config.toml
num_hidden_layers = 8
hidden_size = 192
num_attention_heads = 3
num_key_value_heads = 3
head_dim = 64
intermediate_size = 768
vocab_size = 1024
hidden_act = "tanh_gelu"
norm = "layernorm"
norm_place = "pre"
norm_eps = 1e-05
positions = "learned"
qk_norm = false
attn_scale = 0.125
bias = "all"
tie_word_embeddings = true
parallel_block = false
init = "uniform"
init_std_qkv = 0.0361
init_std_o = 0.0
init_std_up = 0.0361
init_std_down = 0.0
optimizer = "muon_variant"
learning_rate = 0.0068
lr_mult_o = 1.5
lr_head = 0.00496
max_grad_norm = 2.0
warmup_steps = 200
schedule = "cos"
final_lr_fraction = 0.0
batch_tokens = 16384
max_seq_len = 2048
doc_mask = true
train_tokens = 90410000
max_steps = 5519
dataset = "wikipedia_en"
MLP neurons of a small language model. Each row is named by its layer, matrix (up: input weights) and neuron, and shows model dimensions 0-95. Each number is 128 + 32 x the weight over its row's rms, rounded and kept within 0 to 255.
A block is one neuron, or neurons of one layer that tend to fire together. After each block is what it responds to, as a language model described it from the Wikipedia text at the highest values.

L4.up176 [150 113 138 143 115 140 150 153 137 112 108 132 166 112 165 176 117 217 129 130  98 141 112 145 147 162 128 109  89  94 104 166  91  94 102 138  96 184  56 163 162  58 116 116 158 141 115 132 166 149 113  74 143 119  63 105 130 153 104 131 153 130 128 174 126 100 147 178 171 140 145 129  80 101 169 148  87 175 160 110 156  78  85  95  83 173 149 147 142 109 125 115 112 101 127 127]
L4.up205 [110 124 106 134  81 137 116 138 127 112 118 155  99 138 118 148 151 135 174 152 193  59 111 149 178  98 136 141 130 168 111 119 106 108 136 122  74 168 124 152 196 128 136 164 115 163 164  98 186 157 169 168 100 102 148 143 125 104 135 146 136 156 173 131  92 140 164 146 107  96  90 121  72  69 144 126 157 146 148 121 148  84  61  86  82 156 157 202 152 102  77 208 126 114 121 123]
L4.up291 [138 106 153 152 143  72  53 116 133 145 127 176 141 138 162 130  70 137 159 118 135 127  54 163 141 123 102 123  69 113 131 113 166 133 138 125 114 132 113 101 147 115  43  71 127 202 139 115 150 170 138 191 155 163 156 126 111 160  88 134 135 113 176 158 174 140 162  71 131 113 186 166  81 109 140  75 128  92  71 130 157 125  48 163 158 117 168 100 159 145  73 140  92 155 167 124]
L4.up755 [176  92 120 126 115 175 123  93 135 122  98  94 174 131 161 163 150 184 148 146 102 124  95 159 132 156 147  87  99 150  52 119 183  99 152 158 151 140 112 210 117 120 140 170 137 120 104 163  91 137 124 160 115 119 191 178 116 111 135 151 133 138 123 160 162  86 156  85 191 125  67 164 113 160 130 130 103 202  92 145 137  72 119 107  77 134 138  46 149 156 135 153 141  99 120 180]
Description: Word-initial C/Ch fragment

L3.up191 [ 93 166  90 133 148 111 127 170 125 125 165  38 121 124 148 133 147 139 166 119 157  98 156 143 165 111 162  68 104 157  86 138 110 128 118 149 149 131 177 160 120 100 129  71 145 178 153 190  80 162 136 138 135 126  98 144 118 143 126 140 132 147 202  89 148 134 128 211 164 112 158 107 100 133 125 148 194  68 164 234 123 149 102 121 146 181 115 161 119 118 144 144  88  93 156 137]
L3.up203 [177 118  93 129  89 130  91 107 111  86 122  85 118 158 116 133 151 116 142 115  97 162 159 155 150 116 169 132 113 122 103  88 126 149 149 161 121  94 165 163 134 160 155 126  89 172 122 140 115 166 156  79 127 132 137 186 159 151 157 146 145 178 155  32 149 189  86  82 133 108 138 189  96 124 114 132  79 110 131 103 139 145 139 180 126 152  72 135  69 142 127 132 166 123 162 109]
L3.up282 [115  47 147 160  92 151 140 197 120  89 174 153  86 166  87  87 163 166  90  98 147 119  82 184 130 146 134 156 127 128  89  81 160 129 109 146 103 150 109 117 207 103 149  62 149 111 130  56 180 184 118  98 145 178 139 170 122 136 143 101 110 116 115 110 108 149 104  98 119 156 159  98  67 154 112 122  96 171 140 177 177 121 104 129 136 105 186 103 180 150 112 135 146 158 126 117]
L3.up296 [160 160 112  98 159  92  84 136 120 108 123 113 172 130 131 145 171 125 139 110 109  93 134 128 146 101 138 114 115 176 101 204  86 187  73 135 215 176 103 173 157 135 175 155 136 163 143 189 107 111 107  52 174 129  75 144 127 140 134  94 141 111 108 129 115 101 108 148 124 133 174 100 126  82 148 121 132 166 107 190 159 151 135  70  97 188 154 102 130 121 109 142 134 119  73 104]
L3.up374 [154  90 134 116 136 110 175  94  96 164 112 114 146 152 147 140 164 107 141 195 121 129 117 100 128  94 145  68 140 185 149 150 120 179 128 145  77 148 154 103 141 140 103 121  86 165 100 200  80 138 168 101 128 146 148 149 104 169 140 125  99 122 124 106 111 115 142 132 106 132 157 141  45 134 174 127  34 139 130 121  85 152 132 114 110 176 104  66 162 152 147  84 191 110 203  78]
L3.up498 [180 126 132  51 143 129  98 148 158 111 171 109 125 176  94 171 161 113 149  85 175 138 135  90 102 191 170 106  99 103  79 158 206 143 139 135 143 133 135 183 101 157  68 130 147 129  96 129  58 119 183 159 204 121 127 113 113 139  99 150 133 114 178 124 127 105 171 105 105 105  82 197  75 103 139 150  66  89  84 123  81 133 123 122 131 159  64 174  89 105 157 153 147 117 137 153]
L3.up591 [133 157  72 135 107 130  82  98 150 110 145 168 173 156 131 211 183 118 175 114 126 134 126  82 177  58 104 184 110 119 106 112  94 155  98 122 139 181  64 172  83 160  95 118  88 163 106 165 177  89 101 162 151 179  71 146  61  89 147 132 107 128 147 124 119 107  78 168 175 122 136  88  77 159 141 128 123 104 103 131 119 167 126 170 112 128 114 174 140  93  57 148  99 130 159 153]
L3.up593 [142 136 141  77 155 144 164 167 144  75 216  70  54 142  58 126 177 110 127 134  96 144 130  98 161 109 144 122 126 134 101 173 116  68 163 164 152 118 122  75 182 231 138  98  85 149 120  92 157 111 144 108  88 135 175 133 120 178 135 111 115 166 139 107 112 151 166  84 105 179 116  93 126 133 121  82  81 105 123 123 149 144 149  65 136 142 155 128 146 163 122 121 150  89 152 179]
Description: Detached space before word

L5.up146 [178 150 129  88 143 215 123 111 146  90 142 146 170 125 153  97 135 158 151  89 102 196 111 138  69 171 100 152 136 116 126 113 116 154  86 143 103 208 181 132 107 117 115 102  90  84 150 125 117 146 110 147 147 185 140 123 156 163 100 115 111 105 123 156 146 131 121 106 127 111  93 127 101 106 152  62 128 116 180  81  93  65 113 150 128 104 143 130 143 106 111 117 119  79 195 168]
L5.up244 [ 83  80  93  99 110 137 116 141 137 113 107  84 121 111 188 158 119 172 122  85  92  91 118 152 156 119 148 149 158  82 142 148 152 107 125  76 106 168 148 120 115 191 130  93 102  74 116 118 178 184 196 103 121 121  96 108 122 107 133 166  65 200 107 141 165 124 148 101 108  57 188 117  89 123 136 112  95  77 151 169 165 111 146 135 138 162 129 134 156  67 162 130 131 135 171 133]
Description: Word-start fragments, esp. "Ch"

L3.up102 [162  66  63 152 134 127  81  71 141 116 171 135 166 109 106 114 120 107 172 156 112 184 115 117 140  80 107 130 130 125  83 161 129  94 153 159 120 155  96 186  94 185 138 137 136 151 161 170 144 149 115 118 129  87 143 180 119  99 181 123 107 120  99 128 148 138 116  88 106 146 101 110  96 191 163  94  84 130 157 165 105 196  73 121  96 119 184 177 132 121 137 106 230 134 146 125]
L3.up139 [158 100 103 128 189 135 130  99 127 133 126 136 128 144 189 117 104 145 132 115 165 158 112  91 146 144  84  83 100  89 132  76  91 162  87 116 124 177 182 127 112 116 132 149  94  80 145 168 184 148  92 123 167  50 116 108 122 131 119 102 125 104  97 120 153 167 231 133 182 128  88  53 108 125  93 152 126 162 159 120  94 100 109 114 151  94 190 166 199  98 150 137 120  97 170 144]
L3.up354 [161 102 124 108 173 114 162 120 171 128 206 163 182 189 131 126  68 138 113 103 126 157 131 124 101 216  33 149 159  69 118 148 141  72 136 136 188 165 126 174  82 176 159  98 130 138 203 129 139 191  89 159 121 133 101 119  55 106 124 144  51  98 152 147 144 141 120 134 119  70 100 195 111 120 111 140 163  96  99 139 106 140 133 121 126 133 136 130 102 211 171 121 145 111 117 146]
L3.up388 [124 131 116 122 123 133 100 127 150 121 149 141 162 121 155 111 112 107 130 123 136 192 132  98  76 194 188 155 153  79  80  97 149 123 128  78 141 113 130 128  84 109 112  44  95  99 115 173 125 139 139 136 188 104 112 112 181 169 101 171 148  63 105 189 105 107 140 169 145 149 173 155 135 136 124 120 183 136 131 114 132  93 111  97 142 116 137 136 118 154 131 149 121 107 144 168]
L3.up475 [113 119 177 175 116 154 111  86 182 112  88  90 142 133 121  88 205 102  98 137 200 106  92 107 111 115 123 162  17 138 130 158 151 159  97 146 136 102 165 128 102 145 136 114  94  67  96 160 161 158 150  96 127  77 147 137 135 115 145 171  99  79 145  63 142 187 129 148 131 146  93 126 137 163 103 123 133 149 183 110 120  97 131 128  96 174 125 132  73  78 175 134 104 103 125 110]
L3.up492 [107 135 129 162 126  58 161 108 133 142 113  80 112 171 120 130 151 108 132 131 155 123  89 168 161 127 119 192 159 123  89 111 152 153 121 127 140 109 135 125  53 105 115 146 148 101 101 172 113 152 174 162 160  86 128 137 149 160 125 160  67 159 103 168 155 114  91 113 165 160 146 129  89 133  97  60 143 168 137 119 174 140 129  75 137 159 137 179 132 157 169 156 193  60 179  72]
L3.up552 [128 119 134  98 162 114 174 146 155 146 137 124 156 162 112 131 213  99 150 171 123 108 132 109 123 140  72 110 132 161 137 135 139 148 180  78 111 202 129 123 148 123 114 119 119  79 101 173  92 134 186 156 164 111  92 122 151 135 174 123  97 226 140 109 147 141 194 126 149  79 155 163 130 121 109 181 122 129 110 146 113  72 146 107 133  97 120 155 146 175 147 131 137  83 163  93]
L3.up655 [138 135  89 177 139 157  92 122  87 129 128  92 163  69 133 193 108 136 149 172 108 140 149  85 139 107  81 149 168 110  98  95  94 138 104  79 139 151 170 166 142 128 121  96 183 161 105 120 176 154 152 163 139  60  73  79 106 131 117 208 125  71 131 180 163  83 137 103 120  90  97 109 135 104 143 128 153 160 154 169  90  61 113 100 136 142 121 141 112 156 108 158 110 144 148 170]
Description: "ch" word pieces

L5.up39 [148 120  86 113 173  39 109 153  99 147 128 155 168  88  96 109  89 188 147  90 159  87 125 171 155 140 114 153 116 102  95  99 154 154 184 150 136  88 133  91 130 144 100 105 190 112 159 198 168 127 200 176 143 158 145  85 113 155 152 189 112 139  90 124 144 146  84 149 139 134 135 104 159 166 133 140 184 115  99 138 157  87 141  88 113 132  98 184 154 150 125 167 136 177 166 123]
L5.up282 [109 116 137 119 184 140 179 153 123  98 139 135 107 171 108 171  87 122  66 116 137 110 120 131 153  80 211 206 173 120 132 173 151 130 133 132 147 170 109  63 160 171 110 157 136 134 135 139 139 168 145 140  90 136 158 158  95 203 141 151  48  97 100  82 150 174 174 133 125 161 121 126 128 175  86 118 105 163  80  98 170  95 161  85  89 169 149 182 149 122  85 137 151 140 100 143]
Description: Word-initial t fragment

L4.up78 [148  90 120 114 104 136 136 128 155 135 100 153 109 149 126 147 153 134 126 104 111 138 126 116 167 128 165  77 108 128 147 168 151 150 105  96  91 169 142  52 156 120 129 169 148  77 114 153 128 154 132 117 142  82 164 162 106 118 178 122  91 124 115 104 114 100 132  96 113 158 150 127 133 135 166  94 214 133  65 156 142 148  77 127  73 127 101 156 150 115 179 123  67 141 135 182]
L4.up230 [157  81 154 105 112 110  74 104 160  57 117 159 152 197 154  79 152 136 138 141 136 121 191 156  98 191 118  90  62 131 150 100 119 103 138 119 125 167 154 103 141 158  84  99  46  89 109  70 156 121 123 113 116 165 119 198 151 113 106 148 167 150 160 132 184 111 186 144 165  50 150 188 111  80 115 175 104 113 130 162 121 173 100 112 134 149 112 136  79  86 177 127 182 116 182 178]
L4.up552 [120  47 137 194  75 170 203 127 152 138 179 125 122 121 207 168 154 143 163 174 114 114 162 178 149 109  96 132 123 141 110 128 101 168 113  92 117 127  77 141 173 111 124 141 134 135 108 182 124 110 136 111 168 115  96 127 164 165 119 105 137 100  93 126 170 180 126 103 172 142 179 173 172  99 115 122 129 152 112 164 165 161 163  96 138 100 125 120 126  95 133 139 173 129  86 153]
L4.up699 [149 115 124 111 148 112  97 132 144 160 124 197 155 158 129 172 114 128 118 114 134  80 166 123 103 146 172 170  95 124 143 136 159 149 113  68 141  87  74 125 135  71 112  88 122  46  59 127 136  81 175 109 129 140 137 202 109 106 152 125  88 129 136 101 154 111 104 133 172 172 177 146 124 110 175  96 140 109 130 153 149 131 153 128  57 186 102 173 108 167 133  46  56  53 123 147]
Description: Space before e-words